config.yaml
n_head: 8
d_mlp: 2048
qk_norm: false
bias: "none"
parallel_block: false
init_std_o: 0.00332
optimizer: "adamw"
schedule: "wsd"
MLP neurons of a small language model. Each row is named by its layer, matrix (gate and up: input weights; down: output weights) and neuron, and shows model dimensions 432-495. Each number is 50 + 12 x the weight over its row's rms, rounded and kept within 0 to 99. A neuron's up and down rows have the sign that makes its largest values positive.
After each neuron's rows, "raises" lists the tokens whose logits its output raises most directly, leaving later layers aside.

L4.gate346:20 69 40 84 68 61 46 45 47 54 70 48 43 57 25 58 40 55 60 33 31 45 63 43 51 50 33 47 56 35 39 38 72 23 42 47 45 52 43 70 47 43 48 24 44 55 29 45 77 33 28 39 45 36 44 53 65 72 49 52 62 61 49 61
L4.up346:65 37 60 46 47 59 51 48 49 61 49 40 44 44 43 66 27 47 53 48 63 42 37 34 54 47 46 58 62 47 53 63 42 47 55 47 57 55 40 49 39 54 34 60 60 47 34 52 54 32 40 52 61 60 45 42 68 59 36 57 57 27 44 41
L4.down346:58 47 42 42 71 61 76 58 55 39 48 51 52 44 53 51 61 47 45 50 24 42 42 64 39 39 38 42 33 37 59 47 72 46 57 45 41 46 41 48 65 45 56 37 40 65 50 69 52 43 49 41 46 71 52 60 66 36 32 60 54 57 48 49
raises: "ively", "iva", "iv", "ional", " them to"

L4.gate1484:29 63 57 58 48 47 47 45 52 43 42 63 36 50 59 42 56 56 46 54 65 54 36 45 61 48 55 54 67 55 57 58 34 20 35 69 38 54 37 47 55 74 48 51 45 47 56 57 56 55 49 66 60 52 61 64 62 50 45 40 56 59 64 52
L4.up1484:61 65 61 29 42 19 40 61 49 55 32 77 53 22 48 49 52 60 60 67 46 47 53 27 32 44 48 64 56 62 42 63 55 30 55 57 56 30 42 60 52 51 42 56 48 31 47 65 67 45 45 33 82 47 80 56 53 56 41 31 57 59 58 46
L4.down1484:44 64 72 40 40 42 63 50 42 64 37 55 64 39 46 38 57 60 45 42 68 43 57 42 53 51 56 41 49 40 44 63 48 51 46 71 71 53 64 43 51 60 66 48 46 77 77 59 55 49 36 58 43 46 48 46 26 39 59 45 65 52 69 50
raises: " been", " appeared in ", " have been", " died", " become"

L4.gate297:51 49 51 46 62 62 57 35 39 39 58 44 44 53 62 50 52 36 59 53 56 55 52 81 68 82 50 49 68 53 31 41 43 59 47 39 42 65 46 74 55 62 64 45 30 22 77 63 54 49 14 67 70 73 60 42 28 52 55 48 65 58 37 48
L4.up297:60 48 58 48 75 70 66 51 46 42 44 49 51 53 53 44 58 64 60 36 54 67 45 48 46 65 62 54 48 41 56 39 60 48 45 39 15 72 52 49 44 49 52 46 32 50 60 30 46 31 34 43 64 51 54 48 54 70 48 41 59 51 57 45
L4.down297:58 59 49 46 71 60 50 52 44 60 43 54 43 65 30 60 29 26 42 57 48 55 63 59 72 53 50 69 36 58 20 43 49 76 34 41 34 48 48 33 60 37 59 49 29 56 63 52 52 62 35 51 63 34 65 51 48 54 53 58 69 42 54 48
raises: " area.", " region.", " language.", " River.", " others."

L2.gate370:41 54 50 49 66 51 53 68 47 41 59 53 58 47 57 56 51 59 48 60 50 64 64 31 61 38 52 53 48 51 65 70 65 66 53 43 47 53 43 51 34 55 58 29 43 50 54 45 48 66 42 75 41 36 57 59 50 42 57 28 50 39 33 83
L2.up370:48 60 55 42 51 33 56 45 41 28 37 50 56 34 65 60 65 61 58 34 50 45 66 57 45 52 56 48 63 46 60 43 49 55 54 71 41 14 47 61 56 54 71 42 69 47 42 68 49 49 54 54 23 65 70 70 48 39 45 46 45 49 46 59
L2.down370:55 27 62 53 66 51 59 77 54 30 50 39 33 28 67 46 36 52 60 64 45 58 54 40 49 64 16 48 43 63 53 72 52 70 33 10 55 44 64 32 48 34 34 49 37 41 53 43 51 42 43 63 42 55 50 46 39 55 45 75 42 34 83 60
raises: "ers", "ers'", "er's", "er for", "ered"

L4.gate1062:45 52 48 66 56 51 59 40 29 44 33 52 62 65 66 46 54 50 46 62 74 70 74 50 35 32 43 45 60 32 61 40 51 51 71 81 42 47 48 50 71 57 54 32 46 53 57 65 65 50 40 51 42 48 42 60 44 64 49 35 51 60 56 65
L4.up1062:33 46 39 42 68 48 63 49 40 55 36 50 35 44 71 50 42 54 61 62 53 49 37 45 51 48 37 49 29 54 54 43 60 59 41 43 57 39 43 36 50 54 55 40 47 68 44 80 56 47 64 49 33 53 67 28 43 43 28 53 60 40 40 47
L4.down1062:37 27 76 51 33 55 59 52 49 52 47 44 68 71 58 39 42 41 46 55 42 65 36 60 54 62 61 66 55 49 41 63 69 69 37 43 51 62 52 64 67 42 78 46 59 52 55 50 47 46 31 48 51 46 82 63 43 61 48 63 55 69 51 49
raises: "cept", " this", "ternal", " April ", " which the"

L4.gate432:60 44 37 66 48 48 35 56 30 40 44 60 40 60 40 48 48 43 52 53 56 33 52 53 46 56 47 41 74 51 68 62 45 67 69 63 43 57 64 24 55 47 53 40 53 68 53 54 39 61 62 53 76 37 57 60 49 55 52 48 41 47 36 58
L4.up432:41 30 22 41 54 43 51 58 33 66 59 11 51 39 53 43 62 53 57 46 43 54 34 45 28 48 65 51 63 56 61 61 31 60 51 32 48 39 65 41 54 23 31 44 50 51 47 44 47 59 66 43 77 51 52 41 42 60 73 54 41 64 53 47
L4.down432:56 39 50 30 48 55 44 34 14 46 58 46 53 69 54 55 18 41 57 54 57 62 68 51 35 79 58 74 75 48 32 34 28 32 48 51 46 56 43 54 62 49 45 70 69 56 54 42 48 65 59 41 45 59 48 33 54 48 49 50 40 45 61 47
raises: "ki", "ky", "ely", "ke", "ken"

L2.gate968:50 51 44 59 68 46 54 62 46 46 57 32 48 70 54 66 36 49 40 55 50 56 35 70 54 50 58 33 28 37 74 29 46 41 59 45 64 38 53 65 47 67 50 47 46 57 45 66 43 58 27 44 51 36 60 75 49 52 75 32 45 47 33 58
L2.up968:29 47 63 44 33 19 53 64 48 47 40 53 35 34 72 47 46 66 48 39 66 55 50 58 46 60 37 53 66 52 48 29 47 49 34 50 58 64 65 31 42 57 41 38 37 42 30 54 46 46 53 23 29 37 46 33 70 35 42 55 72 51 46 70
L2.down968:45 60 77 39 66 69 64 53 50 50 55 48 55 45 46 42 47 53 53 64 55 77 44 37 29 45 40 39 50 36 64 43 55 51 50 59 44 78 39 38 50 45 47 35 49 53 38 52 48 55 53 52 65 65 56 65 49 35 64 57 39 60 80 26
raises: "ically", "ism and", "icate", "ism.", "ical"

L2.gate1705:24 59 46 65 49 80 53 30 48 33 43 79 69 70 44 66 72 48 42 45 52 44 54 58 55 47 53 48 26 47 73 65 43 57 28 36 27 47 39 36 48 52 56 27 37 40 76 40 76 66 50 73 85 47 60 42 51 51 63 41 51 57 57 45
L2.up1705:43 66 55 55 22 40 29 59 52 38 48 53 77 39 46 44 51 59 27 48 50 56 49 50 69 21 41 53 56 53 55 65 28 62 40 46 46 48 46 46 62 41 19 54 50 21 52 46 35 72 50 42 60 41 58 42 57 42 48 63 65 76 85 59
L2.down1705:32 47 61 54 36 58 40 58 38 34 30 50 57 50 49 24 44 41 36 58 53 72 74 47 41 24 48 36 44 41 59 54 47 49 28 60 46 36 41 49 72 80 52 46 48 51 44 50 59 61 54 59 50 45 30 53 53 42 56 69 32 64 71 43
raises: " him", " the final", " him.", " the same", " the name"

L4.gate1575:48 45 55 57 54 54 52 45 44 45 40 09 36 54 54 53 36 52 41 57 38 49 69 58 50 55 47 61 57 71 41 38 45 42 46 74 53 51 27 47 67 50 54 45 50 33 54 46 65 53 66 57 53 46 59 58 44 67 56 62 29 52 46 69
L4.up1575:48 40 60 70 47 69 73 59 47 48 72 51 48 57 47 78 74 61 61 58 52 45 56 64 54 45 55 49 53 51 44 45 34 33 56 42 71 31 52 53 62 77 37 51 58 72 55 70 53 40 62 69 71 60 71 55 43 45 60 63 46 52 33 55
L4.down1575:38 41 41 50 52 56 67 49 33 39 69 32 64 43 53 60 51 41 57 74 73 61 67 60 41 49 59 54 50 57 56 51 67 43 49 59 66 39 56 56 61 32 66 71 43 52 29 60 53 56 55 65 35 49 48 56 56 61 52 53 56 54 49 56
raises: "irection", "rew", "ucks", "irect", "ream"

L4.gate1894:37 53 20 60 24 65 35 51 38 76 56 60 59 50 54 62 59 38 40 52 39 17 54 51 62 59 60 47 54 44 45 56 53 48 54 37 53 61 26 46 74 37 54 54 32 60 45 54 82 44 45 60 64 44 57 56 65 58 32 35 58 64 59 55
L4.up1894:73 57 48 71 37 53 52 69 45 69 70 57 51 47 42 24 49 59 50 74 31 49 46 61 40 46 32 60 39 52 57 53 71 30 51 70 71 32 50 58 57 42 49 63 32 12 49 46 55 62 26 36 26 47 66 56 57 42 60 64 19 48 44 68
L4.down1894:64 54 56 40 43 53 60 47 41 58 69 55 57 76 49 46 55 39 54 55 44 50 47 42 64 33 46 36 71 52 51 60 49 31 71 44 39 43 44 52 53 28 60 87 46 55 57 49 56 27 63 72 57 71 56 62 37 32 50 38 33 47 61 41
raises: " stage.", " end.", " extent", " way", " weeks."

L4.gate973:48 47 56 51 38 53 45 79 59 53 60 58 41 38 51 40 68 41 31 59 52 72 44 59 40 66 62 29 58 54 67 49 46 69 61 31 64 35 43 45 37 79 41 69 54 83 46 43 37 58 55 47 48 49 57 35 56 42 48 59 44 42 31 43
L4.up973:53 75 62 38 49 43 32 54 62 50 60 61 54 62 51 38 49 48 52 28 61 65 34 95 66 58 54 23 46 41 78 48 33 47 61 51 60 49 36 64 49 58 45 50 26 64 45 72 49 72 71 42 32 45 57 26 43 42 40 59 54 72 33 52
L4.down973:54 43 52 42 56 48 47 40 31 46 40 56 52 47 54 36 24 53 77 37 45 34 51 40 46 32 33 64 55 42 25 57 68 42 50 59 44 46 57 41 74 37 39 38 71 39 52 25 49 33 26 55 66 58 59 58 66 43 63 52 47 52 54 68
raises: "ism.", " disorder", " desire", " influence", " feel"

L2.gate1320:26 52 49 41 53 43 77 53 36 31 49 45 55 49 50 53 52 73 47 46 64 50 39 48 61 47 62 50 45 35 46 62 60 47 52 54 39 34 25 62 55 65 25 62 67 40 43 48 51 54 44 51 54 68 34 50 60 42 78 44 44 30 57 66
L2.up1320:27 54 54 67 65 68 49 65 62 53 42 44 62 33 57 73 58 54 23 54 51 57 53 54 18 73 34 88 54 48 78 36 63 59 58 47 41 38 42 67 53 57 57 31 68 61 54 43 54 43 76 42 49 39 35 59 65 43 54 35 42 71 43 64
L2.down1320:32 62 35 70 59 35 56 42 63 40 57 27 42 38 47 52 47 53 50 36 52 48 45 63 47 20 61 51 43 44 68 46 61 52 50 50 34 47 63 62 62 59 55 49 70 43 54 38 45 28 61 54 68 54 58 61 64 45 61 30 59 65 64 54
raises: "uous", "uring", "ly", "rous", "ly."

L2.gate1085:37 47 44 48 34 44 56 47 53 51 41 53 60 55 55 50 55 33 51 51 54 55 51 43 37 39 26 66 64 44 27 76 51 50 39 51 32 48 51 58 53 54 47 47 34 51 57 57 72 45 51 53 55 50 41 44 70 37 84 39 57 66 52 62
L2.up1085:51 27 52 62 19 31 69 31 36 38 56 49 46 58 48 52 62 49 66 45 57 67 45 50 34 70 56 43 47 28 35 40 44 60 49 49 41 43 56 55 56 42 44 36 69 64 77 63 65 35 44 51 46 37 36 54 59 61 53 57 44 59 42 36
L2.down1085:48 37 67 65 41 36 54 69 32 47 49 40 63 74 45 67 47 36 39 31 64 27 73 41 41 42 49 61 65 60 36 44 56 33 47 38 37 52 63 44 50 28 43 46 65 64 43 72 40 43 42 37 36 40 29 42 49 44 55 53 48 55 42 27
raises: " to her", "She", " and her", " from her", " von"

L2.gate1909:39 49 55 68 72 44 63 45 42 60 57 65 41 35 33 60 45 43 63 48 30 38 52 53 52 39 30 63 46 72 40 38 52 52 52 44 37 55 33 24 62 42 60 30 46 41 63 48 80 62 31 47 49 47 51 67 59 46 77 54 51 66 50 39
L2.up1909:50 60 57 39 70 61 36 64 47 18 71 57 40 32 57 45 56 32 48 51 53 62 44 39 37 67 27 31 51 51 38 60 53 50 51 52 26 69 45 50 73 60 44 34 41 51 37 53 67 46 52 57 44 26 45 65 57 62 43 41 44 54 69 51
L2.down1909:45 50 47 66 68 55 44 64 57 28 60 61 53 29 46 45 46 65 51 47 22 70 60 66 48 52 32 18 39 74 47 70 41 52 54 38 41 42 43 55 61 55 36 37 53 44 35 40 66 55 55 46 42 39 47 72 53 67 67 56 41 54 66 65
raises: " together", " off the", " up the", " the two", " the"

L2.gate1750:62 66 54 54 52 56 55 61 40 57 38 70 44 33 49 50 44 59 35 56 58 58 49 27 42 38 64 54 36 41 55 66 63 35 76 68 40 45 44 63 55 51 48 27 49 38 48 43 52 48 55 52 46 40 45 53 63 48 35 51 56 30 39 50
L2.up1750:71 57 56 57 63 46 43 60 39 42 41 48 56 30 36 34 44 55 03 43 52 49 50 53 55 49 29 48 62 38 36 68 62 73 46 56 33 63 56 40 56 57 40 24 64 21 39 49 58 39 44 44 51 47 43 57 40 49 47 43 68 59 58 58
L2.down1750:61 49 62 37 44 60 41 70 31 46 38 57 44 14 47 49 42 69 35 41 61 56 43 57 32 51 59 38 50 49 52 53 54 53 46 57 28 39 38 38 55 37 52 57 41 53 42 46 51 56 49 50 52 46 70 40 47 67 50 48 38 51 29 53
raises: "ed that the", " that his", " how", " that \"", " that he"